{
  "d_model": 384,
  "n_head": 6,
  "optimizer": "muon_variant",
  "warmup_steps": 123
}
MLP neurons of a small language model. Each row is named by its layer, matrix (up: input weights) and neuron, and shows model dimensions 192-255. Each number is 200 + 20 x the weight over its row's rms, rounded and kept within 0 to 999.
After each neuron's rows, "fires on" lists the tokens most often at its 100 highest values on Wikipedia text that the model never trained on. A number after a token or word is its count.

L2.up506,219,202,192,239,182,196,225,205,190,215,182,210,193,217,229,192,203,175,166,184,251,211,204,167,197,191,176,182,215,213,196,160,241,188,154,189,223,175,237,177,210,205,213,221,180,209,244,168,170,227,234,196,214,192,236,188,168,189,193,214,175,208,166,191
fires on: "s" 20, " also" 12, " has" 10, " was" 9, " is" 4, " joined" 4

L2.up699,188,234,243,225,208,215,176,212,232,185,205,207,217,183,260,227,222,219,195,189,196,218,214,217,177,221,224,213,212,199,215,224,210,186,213,184,217,190,201,188,211,218,193,176,167,203,158,190,190,191,202,210,232,185,208,223,198,188,254,212,206,224,239,195
fires on: "==" 58, ":" 9, " late" 6, " the" 6, "." 5

L2.up437,224,205,168,218,238,162,173,212,174,189,190,197,176,186,252,191,193,195,165,227,223,206,191,217,211,192,225,182,194,177,196,219,185,186,206,236,232,218,198,219,193,239,197,192,197,199,187,197,147,208,194,194,175,228,187,222,177,165,194,199,191,182,183,214
fires on: " for" 74, ":" 8, "=" 8

L2.up77,198,214,202,213,214,177,206,174,192,201,218,178,199,242,218,198,189,193,195,208,164,205,219,214,189,144,170,182,154,220,224,180,195,246,218,168,213,158,207,218,170,182,184,182,222,192,177,212,225,209,206,195,194,181,208,175,227,207,230,205,212,232,264,202
fires on: "is" 27, "ag" 13, "ic" 11, "et" 7, "rac" 6, " fac" 4

L2.up6,211,192,201,208,204,260,227,201,229,217,227,207,184,204,270,201,200,205,190,193,184,261,205,216,220,199,151,182,180,177,228,225,205,191,168,197,215,188,218,205,214,170,244,207,203,177,244,211,199,199,212,224,213,193,192,228,202,203,240,201,174,215,199,203
fires on: " (" 50, ";" 11, "born" 9, " born" 7, "," 4

L5.up1254,192,197,209,174,238,157,198,201,211,203,211,186,188,215,156,214,229,193,204,194,205,206,193,197,177,237,193,205,174,206,199,227,199,202,181,221,233,214,231,201,191,185,269,203,151,208,221,195,196,189,203,215,201,236,183,168,182,213,203,160,163,179,244,224
fires on: " the" 64, "," 7, " a" 4, " of" 4

L5.up621,198,211,216,208,226,166,227,202,193,175,195,227,195,207,199,217,168,206,205,190,214,195,183,187,179,170,259,216,183,206,191,217,229,189,227,190,196,202,215,210,187,224,221,227,209,195,229,235,231,189,199,223,196,235,157,195,213,201,216,201,188,209,206,197
fires on: "," 52, " of" 4, "." 4

L5.up224,195,227,217,245,206,189,195,195,204,182,179,205,229,211,257,182,181,188,220,182,208,178,191,181,249,214,212,176,174,180,234,182,212,183,196,194,195,204,181,231,157,198,215,202,211,196,170,176,194,178,204,176,204,197,205,209,210,227,223,198,231,210,225,219
fires on: " of" 23, " in" 13, "ian" 7, "ic" 7, "al" 4, " and" 4

L2.up555,207,219,187,238,188,151,186,167,202,197,194,257,204,213,208,188,223,169,191,161,225,174,182,204,211,140,159,201,213,211,213,206,226,187,213,171,189,213,211,174,183,216,235,215,171,206,233,230,235,187,200,200,193,172,205,204,197,220,213,219,197,193,205,174
fires on: " was" 25, " is" 20, ":" 13, " were" 13, " are" 7, " include" 4

L2.up1471,164,213,213,211,198,216,234,202,200,229,166,209,179,183,216,194,206,204,198,224,184,219,208,227,215,185,184,254,204,207,203,218,214,205,204,246,208,178,193,200,183,176,200,182,182,194,200,189,206,180,150,212,220,219,206,188,176,195,200,220,174,206,203,198
fires on: " of" 60, " the" 14, "." 8, " in" 4

L2.up391,221,186,200,209,210,202,185,209,192,206,205,198,183,212,202,215,225,208,203,226,169,177,206,210,223,189,200,189,214,203,187,201,221,198,198,227,198,203,204,202,200,222,180,203,203,205,183,181,195,201,211,199,174,211,212,182,195,208,208,187,202,217,145,232
fires on: "," 89, " and" 6, ".," 4

L5.up523,225,202,180,195,187,206,195,202,189,183,212,217,218,194,220,212,172,205,174,234,188,221,236,200,213,188,206,203,212,208,168,205,223,227,194,221,208,165,184,171,202,212,231,205,207,189,172,236,239,144,214,190,201,203,206,185,178,209,208,197,202,202,176,201
fires on: "k" 47, "z" 16, "s" 14, "t" 8, "d" 4

L2.up21,229,205,166,217,226,194,188,206,209,185,195,182,231,219,207,219,185,233,217,201,256,199,187,194,178,217,218,223,182,208,201,200,200,205,219,188,193,190,209,216,174,201,220,222,216,213,234,189,203,232,188,181,223,192,182,211,168,209,195,164,212,210,220,205
fires on: "." 74, "==\n" 5

L5.up290,221,209,241,213,206,220,175,167,193,196,210,196,200,163,185,201,177,207,201,213,227,206,209,196,199,215,225,159,170,193,205,209,176,238,221,178,221,194,184,188,195,219,198,232,216,204,190,210,177,209,177,177,199,244,219,200,171,203,205,175,193,193,233,200
fires on: "," 17, " most" 14, " more" 12, " un" 7, " and" 6, " non" 6

L5.up247,198,231,199,220,202,217,165,179,192,212,179,213,222,215,240,238,234,197,221,208,206,213,245,217,220,196,208,215,203,182,190,180,220,193,173,205,199,207,216,157,207,191,242,168,206,189,211,196,187,181,237,214,221,197,211,220,184,210,200,161,194,208,164,212
fires on: "t" 28, "os" 18, "at" 10, "s" 6, "od" 5, "as" 4

L2.up841,214,183,191,226,222,192,203,219,184,170,192,200,205,223,193,205,180,178,233,196,219,189,207,238,180,239,209,233,157,188,192,189,216,202,206,185,225,185,184,189,189,161,218,219,176,213,171,202,195,203,213,196,211,186,211,240,196,204,194,195,165,210,206,222
fires on: " of" 28, "′" 16, "44" 5, ":" 4

L2.up778,199,206,174,205,219,200,202,171,211,195,207,209,216,252,173,201,183,251,219,209,226,188,182,223,190,220,222,244,171,208,188,212,183,231,225,179,203,187,231,206,197,213,191,191,194,208,183,217,247,202,212,180,197,188,204,192,218,190,190,193,201,217,200,170
fires on: " |\n" 21, "==\n" 14, " \"" 11, " ==\n" 5, " [" 5

L2.up1412,201,220,205,192,214,206,199,162,159,181,180,177,205,205,234,236,205,245,179,191,193,192,218,205,199,175,236,180,225,224,193,196,189,201,222,198,186,180,200,189,214,240,189,216,251,164,204,176,207,192,207,205,222,197,167,223,234,205,210,214,202,204,210,223
fires on: "ish" 10, "is" 9, "r" 8, "ick" 8, "ell" 8, "ock" 8

L5.up1341,198,223,200,191,211,220,206,188,200,212,230,235,186,173,183,180,217,232,222,162,185,206,235,206,180,219,168,230,233,210,202,219,178,212,222,184,200,216,155,240,206,219,185,181,204,171,180,232,196,190,206,208,183,231,211,184,207,200,191,193,186,197,203,213
fires on: " " 46, "+" 8, " \"" 5, "{" 4, "-" 4, " city" 4

L2.up657,212,203,182,190,201,221,177,220,205,174,199,228,189,251,223,200,214,213,213,258,205,191,184,207,210,192,207,164,217,181,203,198,195,187,185,225,207,188,199,197,198,219,207,192,242,214,216,183,186,199,173,228,189,243,182,176,189,232,166,193,182,214,192,210
fires on: " |" 71, " =" 6, " or" 6, "O" 5, " and" 4

L2.up539,207,192,206,217,212,219,198,182,206,177,209,202,194,203,201,224,163,221,217,186,188,154,201,198,228,219,198,193,159,202,199,207,243,196,187,180,235,204,198,217,246,206,210,229,184,176,170,206,222,220,178,173,196,199,200,216,207,203,214,210,204,197,206,208
fires on: " of" 44, "let" 4, "uch" 4, "un" 4

L2.up300,171,225,228,179,189,187,238,202,198,202,193,209,211,189,184,191,192,210,216,192,185,183,196,189,210,201,196,207,187,230,162,207,192,227,204,184,212,208,203,218,201,210,213,203,200,227,207,218,183,181,139,200,178,182,201,219,209,180,191,218,139,223,169,187
fires on: " to" 15, " place" 12, "ri" 11, " of" 9, " the" 9, " and" 8

L2.up271,191,193,211,199,244,208,215,194,216,219,184,206,210,225,177,193,208,196,199,232,187,204,181,197,170,206,217,181,169,199,175,183,212,186,176,241,210,188,165,190,177,198,202,192,205,191,191,191,222,227,183,215,194,224,211,158,191,186,198,196,235,241,237,217
fires on: " and" 31, " |\n" 29, "," 25, "/" 7

L5.up1384,209,225,230,191,220,218,185,180,219,244,202,180,146,223,242,197,188,199,193,215,208,187,181,196,208,202,188,213,205,196,186,201,209,209,187,176,199,176,187,194,195,227,198,167,238,208,251,226,259,223,201,206,182,184,188,195,232,190,233,196,212,199,172,180
fires on: " |" 39, " " 12, " (" 8, " |\n" 8, "," 8

L2.up49,226,194,191,191,185,243,222,188,207,213,189,224,188,186,201,139,210,171,194,187,199,210,211,226,202,211,182,199,215,176,226,197,236,190,158,218,229,193,238,209,232,200,200,221,186,171,195,167,224,190,215,206,203,256,201,223,191,211,190,225,196,218,203,201
fires on: " is" 43, " was" 30, " (" 4

L5.up458,192,197,212,193,223,170,204,199,207,229,190,200,200,212,205,167,197,176,208,212,221,207,198,172,204,202,195,168,199,200,181,217,243,174,161,214,218,216,195,197,175,231,238,221,175,202,242,205,198,193,170,207,218,213,185,202,206,215,184,184,204,228,201,195
fires on: "," 41, " and" 38, " (" 5

L2.up731,243,195,224,226,225,211,192,207,185,189,219,185,223,193,207,189,187,180,170,229,214,228,221,173,214,171,221,195,229,173,191,197,216,155,210,235,203,199,169,198,169,207,216,212,166,211,215,224,201,188,185,180,181,203,178,225,199,193,185,193,206,190,215,190
fires on: " (" 57, " for" 11, " show" 7, " |" 6

L5.up196,209,196,198,202,188,193,213,212,207,206,209,206,227,213,208,233,176,211,198,224,232,226,190,200,207,218,199,188,209,233,250,191,177,221,174,208,173,184,196,195,188,186,204,190,193,191,213,180,148,214,205,181,240,225,194,200,242,179,171,215,188,196,203,226
fires on: " " 24, "|" 21, "w" 19, "-w" 9

L2.up1311,213,180,198,223,209,194,209,185,173,169,210,200,188,161,194,191,188,187,212,169,198,191,198,193,162,194,188,227,228,209,182,213,213,237,195,206,221,208,213,189,180,200,249,183,156,159,169,190,184,215,180,189,185,189,206,235,212,202,188,224,181,178,163,216
fires on: " of" 23, "n" 8, ":" 7, " it" 6, "l" 6

L2.up639,172,172,174,224,233,212,229,207,198,206,173,184,225,194,214,207,170,199,207,176,178,177,214,193,215,211,220,207,182,215,197,184,191,212,194,240,181,175,179,225,191,190,217,215,225,183,180,199,204,176,150,195,209,211,245,198,167,222,200,224,205,188,190,220
fires on: " in" 39, " of" 24, " learn" 5, " study" 4, "ing" 4

L2.up1014,225,196,198,193,197,221,214,176,165,226,206,184,234,196,186,212,186,223,220,189,200,206,183,192,241,206,200,190,198,222,213,183,207,199,186,185,236,220,196,195,178,208,204,192,201,204,166,209,220,181,167,217,200,158,176,199,204,178,206,227,195,230,167,230
fires on: " and" 23, " of" 15, "°N" 14, "″N" 12, " to" 12, " &" 4

L2.up806,197,200,227,201,181,198,203,210,220,192,188,212,174,168,208,205,192,214,183,195,175,172,215,231,210,195,188,205,183,196,205,187,193,196,222,197,202,219,183,189,218,170,240,203,203,180,218,189,146,191,193,196,170,204,200,199,204,215,216,202,194,198,192,202
fires on: "is" 23, " de" 20, " o" 13, " z" 5, " al" 5

L5.up128,209,181,190,197,184,207,213,209,186,205,238,200,191,174,191,153,176,198,192,183,224,167,205,187,199,192,185,219,204,207,172,221,199,222,178,173,194,221,179,208,186,201,172,210,177,191,210,159,185,188,209,181,208,196,232,220,171,232,178,230,199,224,188,195
fires on: " in" 28, " It" 7, " played" 7, " for" 7, " of" 6, " composed" 4

L5.up221,187,154,227,217,216,171,174,219,195,226,208,221,226,207,217,183,216,206,227,177,205,224,184,207,205,217,172,199,219,217,216,213,228,215,182,221,236,233,212,245,198,223,225,171,183,199,197,229,177,223,185,197,193,252,215,179,218,209,218,145,182,229,212,168
fires on: "-" 48, "19" 26, " " 11

L2.up169,200,175,213,199,239,202,207,179,199,197,207,225,215,224,165,209,182,216,213,174,206,199,191,184,227,197,177,153,157,198,191,194,190,243,158,207,239,216,212,191,190,209,229,220,220,179,185,197,230,197,148,185,201,213,194,204,206,224,193,205,185,209,186,190
fires on: " of" 45, " and" 17, "," 15

L5.up61,220,212,214,215,265,198,184,233,205,215,191,216,221,227,232,221,208,189,165,194,213,175,202,197,192,177,204,180,171,224,227,196,221,183,203,170,186,184,212,194,176,210,181,160,216,205,171,206,231,195,214,196,209,220,190,209,204,179,221,185,172,214,213,180
fires on: "," 34, "." 13, " " 9, "(" 5

L2.up788,208,215,201,237,162,202,196,241,196,175,178,223,197,181,206,217,208,198,207,194,205,196,152,236,190,189,207,189,230,178,227,213,207,186,208,195,212,187,169,189,207,213,227,195,198,216,187,225,198,225,183,209,225,209,196,229,232,176,201,176,209,214,217,206
fires on: ":" 61, " for" 8, " |" 7, "." 5

L2.up420,170,188,183,205,199,245,187,209,222,214,183,175,209,229,198,188,227,182,204,189,204,217,213,178,180,197,186,189,188,204,168,233,209,173,194,198,221,204,200,189,195,202,171,185,188,187,199,182,230,231,204,216,208,206,182,193,182,201,194,192,178,176,188,198
fires on: "S" 16, "P" 16, "T" 14, ":" 12, "-" 9, "B" 6